MLP neurons of a small language model. Each row is named by its layer, matrix (gate and up: input weights; down: output weights) and neuron, and shows model dimensions 0-159. Each number is 500 + 40 x the weight over its row's rms, rounded and kept within 0 to 999. Numbers have three digits each. A neuron's up and down rows have the sign that makes its largest values positive.
Before each neuron's rows, "fires in" lists the words (lower case) most often at its 100 highest values on Wikipedia text that the model never trained on; "fires on" lists the tokens most often at its 100 highest values on Wikipedia text that the model never trained on. A number after a token or word is its count.

fires in: "made" 29, "played" 13, "released" 11, "published" 11, "launched" 7, "written" 6
fires on: " made" 29, " played" 13, "ished" 13, "hed" 12, " released" 11, "ired" 8
L4.gate328:535514538497480565605477513459472467491486378581520503494553488526493483483505538512488466524463511573498430519549519461528449523481499448564548496500511538549441447452480561424527506480501431527567494461555464490509507518495468434572435518438521557518529489444471514571522537529472527515469526515484572509457552471558528522581499508465474580522451509497496531554543532449565545473588539541423584489519504535528488464558523522480490508534513479514425528537503525479504496522488520
L4.up328:465486438446491562583473445399519479457418483564488488514558461576521500448469530466511479498455490558479463559466456469426465453488510480560553514514453462513444446511487534463548526527553495448544463459536473517458459520553472423534435535523497494476507433501457502518512502464484486473448504482518571467563518481524493488534547482472530491515456542514558562501533540451602547470614501538510510491510569554521488474545550492545529525538479514557487484458453521453476475564515522
L4.down328:466501524521444563502503463517510447506519586494508508514483565563522513415456436605507482541439470570498555478535522538573520526514570492506527527429461472540499513433455501524523482482530492492511441548519476409484492501529490497525504439556467452441446533479474561492538483550499470424493482451450460491523488560467468439482467490580522463541446519517543528523461470454538427474537515538516513552511520476547512478512464443447538507416513543574565487440513521549512452447475548

fires in: "was" 67, "were" 27, "been" 6
fires on: " was" 67, " were" 27, " been" 6
L4.gate192:486518501455497470525502458455454500534429484482512477586523523543450426575500554497438513489494600433532401512458498514449504581569507472529498509460557524535550476581536475499510461551564506488521535476557451466512433476559581546513517500515444523464462472529490519473438471469435501522449526481513513507526540531515474481559505479444461519413556474439574520529515459450531460540458534483417508563474448514423506495513513512543493481463557499496456493512426501465518475531519471
L4.up192:581498560415481504548426515450482487477489552492559506463529501546530501550488506512447506534521455459452473524490503461516452536594488489590515483415523538498501457543559508446491445494490449475576474466465466510494524437470537571517441512417509500603469548547445495497470514460464495520502493540528565500461546476438485538492422587525525495541470473506487448566466523540483539538496543511446502546472538533498510504477521492550478471612461454488497501593521471496551539474506489
L4.down192:491426471450466512555538461545510493501535540417577517505517481435478524421514527544427524490568518503480529485460505514560491430488457581511486588527483470506464538554499517468522446522446415505551490528489494502570487481519415409452483497470534540510486554520440477434513525519438485559493499504453521511528506439525506548446490515460559481564514524487534511464590460492422486459520506505530495449487524473461472522490413502517456538510455529503467407477498459495496436544541576

fires in: "used" 27, "found" 10, "founded" 9, "own" 8, "included" 7, "include" 6
fires on: " found" 30, " used" 27, " includ" 18, " own" 17, " us" 8
L2.gate371:461541464458515496576489503495494442506443449480532466498436462552389514501517513441526465443491470492501462467528529560524530508525501453485604445530441514549447519533526576488478453471538437497517547563504500564526453520473504446518486573410533499495452519472426525432528528463504489521521514489519553477508542505481480493449491516401536535424494479565477543474437547425574497435524508518533476562499599534545556470532487561511440481496526454483497496543491484496538511497470498
L2.up371:446468421505481536507518497513536477549435491573506602442506488474516439513448476509434409490507461502547471507519578452506484506482583473521545513498510434497524501505595504491465499524538457522496505536378457497406509550476544518508501562490518520513539479439496484504471517538453522488524520478469468512545537544502511442495480482457548481514530468519477510428515523544445487401483581501504436466594503502495511441542559500526524510518523566473475483466525481544573510396472532
L2.down371:519475482520443498522597469605536390490472528525508488438444469453508429417440462528461485516502498599490517470530489503538462505477509510503546505551436398498517491416562562520509512532528443474520465495479514561484452481490560503565533538514547494460459515406550571516518514503494484476466532513432535478536494512547468456500574440508543490542490489516462470436452482516522474419534488495441530496548577560543525511545491474478458545473485522483522491553568528520501505484509503

fires in: "there" 19, "for" 14, "performance" 9, "force" 7, "commercial" 6
fires on: " For" 26, " there" 25, "for" 21, "mer" 12, " people" 4
L5.gate122:417489471478540444510495488544557485499524486481594488474453495516512491563482504461458518503521457539540442460412504503496554551590512447491494539426483578448521515523488520543472507498544490473429506603508538528520574522505506537454489427492517486564434496553451510496441536491498472557474471490431529492423476485493449552479537624489461535466487420475485492473517521520483522487462489539503473493513505484534507475423461515572423471470470430486469483559487505517556454451433504
L5.up122:542469474481455569522561493472544450539508501412463515504529497586500461462458448474553477438430550529537518526457477427578511502502518495575520551483447499480504533432493468548455503537545480523442475521501583481520533527553505453477525456483506521479539529502498528515519462457553519496469468488469458515498410477460552501469660558481494492496525429451506544478505508521572424562448487474549475495508491539510610492454491515533506461531504503528468505464482525577494507525554469
L5.down122:565510438502394553524548536513445605554548483473490521479531504495487525605488566493475464443468496483456523565479542484420538450501471504511454493498520557477516510543543491434554498479477503541442456486474437550416525515451446468526472550528412553475509492496491559476449531450490509470460474518457531473489447536539486510503574486523491520498469541497513473549498538506506469453484413454518469521455464547449495460525496504539592505437463527506488505472437529586485518522570453

fires in: "research" 15, "country" 13, "route" 9, "olympic" 8, "countries" 5, "description" 4
fires on: "ear" 20, "ou" 19, "ri" 18, "ry" 13, "ly" 10, "um" 5
L4.gate247:469545512436474516496367531466481463510474498393507480475553476461507496503530522525533506488529473498523470537388480525545447519571494457465542533486522569514524454425406513546510542462487569493520533567409452572501463436524465445472495488477471564524532511493525466527460505473489454556508558464497530437498473530461508553512522541449494484470511438509440518539527510481514519483557453513505529536482479502499537509499498514458503465572488477545427491565621511433491517475450487
L4.up247:478476504511480516540483494470551534445537553557480515515566526493563488480528439508437527433472533539490459571475475497459458556541529530501462592441533553481587490594470484518461460465529486505469484476452542480504487428490554558429564518534536471595497486447501503531518528475455519478524495514535497454506551526543502439533500472498551532600401501446481475472498454533506506472454493476527587485478487523451414517466549464496592503490502546453496471566515457494468483540441465
L4.down247:461448445491478508457544521500532480446447419485521438500485434537518574493496413455526496480554537553462454461507529513549413477444444499524563531511470487464542518494489540404495539486480499514490519505604452529468507526494497491472494486442471572500468553465442545497578477514532519588554490517501554520568487474541500483478542465528453508419493510485501462500563440478532508469535502454504500409550511542537421510462489506475522510470540545460544627452499514534492451492520516

fires in: "or" 49, "original" 15, "originally" 8, "and" 7, "organized" 4
fires on: " or" 93, " and" 7
L10.gate16:539553516531488481535442467465518517520449473506599511469438503532492534458530521438445566429520543499557480480458531496529483530528523511522478458576444491520423479528555481479532535494503529476488452512506486479559481523523504481499577502460446526514576531542520505496524594562521471497528483496455449435475543494471524497478488500514465562519587509472524640469525458543546520468486499486554536569461496497413499488398458487550485521565479442430564481462532447454497504492524553
L10.up16:563499491509460539395497509461472527436495544446472520501570513521443491476509454512509494561519451510409493589518460432498492514485493541458494503505515477469509493466482518571550510511534464508461457539506552486530514556512512485460496547478540438485495483501500530456588404542467456523500472475589534558498504581523458529594531527497523500479439494535462464516481565409487531496478503480530537452463506467588423531496513549471487462481445580446480528545482545496403472459456478
L10.down16:517570522481517526525487575527509465508458498528469587577475509441538550514452573517420521569535489472462460466503452497496492491525400531519488425465448460514477522453508468443462495497504491487516442500512505497500426539477463560489558474535562559494542467491470528517523478508497480510562508456454445512415476440447506434488481535458522511380600544528493560521573541435490564547464498549479533486560530525429514459464523463553505509507505537509496461526475480530479421507488504

fires in: "john" 31, "james" 9, "william" 6, "affairs" 5, "jacket" 4, "assembly" 4
fires on: " John" 29, "ack" 12, "ames" 10, "iam" 10, "hn" 6, "air" 6
L2.gate198:479550561484494559498405438468492522513490482542540514492545501490462527519535479503418480542472552535501532537537546476485451573535466460525508538501489534503439483395471448530515513494482551539530540575490540466528450526496506484513523438540537534519461510484455496540594496540516540540536553487412567502492410455487509529474455443482389509559514497514423545469507522451461526510512531485469452539567498508443454487455513466534538491552520494480500543564443559583540555460470506
L2.up198:493569509482449472488501508525498536403443459482465467513500483506512511552484550457479537528520442546570457498455583523499465482514521486529523415454515428555495520502482513536461487620558513512517469489434517550604530552473524500465538521478499489513478547476455464545523491486534581402513454532502513513458451504539531465553503486483474538520444469476467513430517485578532512452540530486538544544453596489510485488501466497505511445454445519518501421541516526482501437535413419
L2.down198:476507544507413485485480555449496535459439544566521504447530466464479437467506495477467554515480564532428488493553389501553559442550544474523499484450479509517484474532506565566482455432501474506457541576494481537445510420483441496505536463504507514537451526497471581521489509520511553506448478491435474444451475494478487499483480487448417494470507477505449447470475506487466509451454476542537403458536502601531464481518587489580560491564477531504506528477536479527497488559478448

fires in: "based" 16, "many" 15, "base" 9, "board" 8, "museum" 7, "much" 7
fires on: "oard" 16, "ased" 16, "any" 15, "ase" 9
L4.gate290:476498514478545564523426535482448513508502487527512565480440470474475576448601473530511512501544458568476498449546561505487472547459491494496504502521612470469476490470493535490544469474467550566587464428521477543540456497496437470506422502511534558489399499495414527429505465508504445497539424565451441534432546574511474516496513507513453537508483524431456525524497522506562517512557473463484516476430514547578469533558450505482510488461495562528521521521445482495484508509537499
L4.up290:520472591474485501478521512475544505429486528511497516516445440532557516560527502435539493454450499553587593476477463509488512487485495490559433559520525426492467492539374570643464488495514466503485506461481567436475539516453462509548467485554461505447500455518457457486546499550528553464524551532481514528445513451527510496407475482515433497517560520513478538520488539483532490571525527467506505526455484531512523493464483511449554482491555478516568509481487481532454488574509566
L4.down290:511450465473513535516545547519492489487518440478507521510531574511414482557492532469475517440491514455449467511479524531474489416494525433478518536517541613419479489521543466510544472480515496497471525568487548494475508527489479515538453516460493543520455535429558526465564508441578530554483469517490477444462518529517489491521531541514468415512482473543528520525463516514507550529446499562535541515510458430500429545558542434548444464469476567399533553525489521456413537441487592

fires in: "or" 51, "original" 14, "originally" 8, "orbit" 5, "origin" 4
fires on: " or" 100
L2.gate223:525524493510527484470511451472537491494487479499457462480454517509470465512490427531502511363578472495470536560470577497547573543525488509530537482512473518481443621448495484548514493516542493493527471527490529469520461562500429540440492512478491550508485490526480537514536541555524523559588469550531498601514500545521540552507507536468488511484410467454504454429456462452525490457462441460517582506496494569467534580494466510486465474492570573451464468584530465490479534492456492
L2.up223:462491479529478516506496472457510455471437458499566457495508484430466587570463509498584539391485487497498481448462524461522445491522541540403501476471548486526517504549470489459499557519550522445514552498542533505448541541507434529565511493450497513447495525392511526532460538456488476547515496481515499526530507532441482578501442558502544539398519431555485480496450487490478513463470567480514529537518559541496433480493515473548488489500469520598516518448564432463460439466528525
L2.down223:563505428581437472498430455509498411507447536521466449519545531495546602552447488559529524512509498480498464485496494473520489452435516512540484520507533464466450471507461440516538493430515531483481505520541571520517470534599501484461477544521495464471496571467458384520514480547548548558522508554473493483494508535484512587489533483469541496526541531585473482444580487490479484442527507486502504517570475576515502544495479456495498479531504590469434467581546543520486560545490491

fires in: "won" 23, "sold" 8, "sent" 7, "lost" 5, "soldiers" 4, "runs" 4
fires on: "on" 23, "old" 13, "qu" 11, "ent" 11, "un" 8, "ost" 5
L10.gate181:449461504459547477502457549549530469451420462458485483574424516522484482602525505513529512483471488566488476505530459471530432549550546455454495481473511566525505558484430466479533498475505490454498493549408490533446502542536417554491498443438531473418458427520533438516431499468554454543512516499488486481553460398465526450529535421500508500495466537406492529469505516462435513518461497511488469517551519548519427486505492572517455462460499487476459549501527527463540472511475461
L10.up181:471497426469472542520517509507565491533505466523489534455452534517504536511465480534485543483412529554498430529500491583561477534546484503484438394455498485545533488509480490590525495545540514516431482568491434513511437541479460469515521493507542527528484476486579490501473537577449494452479494465544480408558485511520447537493498463485546539498454528428498389498492558517507509557518489573434506448450480557569480416545545542574523483532456496534495519526482509453484436514542507
L10.down181:470580446534542524529509449487472541517495603505513546490446625522539495536436506583441517481511454539481521461493454518538490583483481451538552489536452431533500502455462518490507462481460491486501525547570521493525443519523471471470504525496487519549530525478474460488533481504499549492479486492472456523482432569453467457508506554472587417553476512460596541523448445458497473537450461496454548540555420527520509502506535495453565506494472544500438464512463535496470494502543608

fires in: "5" 21, "4" 13, "25" 10, "6" 7, "24" 4
fires on: "5" 62, "4" 21, "6" 15
L5.gate382:516510516520514535447489399608553502475457494484449487499420499457550478532556489481513506468460517475475508537504514516450470529515473460436431493550549478524564465530460446524476519553495532527494521503529561494451545445470563565482490521516515493502448528456511479517483520462541543499549514554485525483543434441496497408480483484447541518499504520545510524551513404511544475504547469432554444585499478519532469421510518489448521523536551480475482558453449453473537346508522496
L5.up382:512457448505513526530528497494519418506499413482481478473516429508535440497594499484578562439449432509521524434537529566536463618523459536518490552530516510526472464483523513498501540513475500491521480511460553544502486490507511497526465461505498481472530516486495537503447548428478492539545521515526446525500501452492474489459516501396450575503583480423526613549529440553500553477600531507517470583513409517498496478473480506490475497459580487500460523526462476470502514474449439
L5.down382:545468494478463521473518425465418516545542457471491530498418499444560548565557501471490495527551507456519530534434509508555585483486440530476506490501537466487524464501443437516558442471467566464436520462540543508489585490478544559512528455587470520565495522456555520539525490563565557477518513469477512520620471517516534497518519493478562515503452519542515433499509421492509479534475486478552457460423520494524488513504442515417585466529509503496489539455462508459481449469540545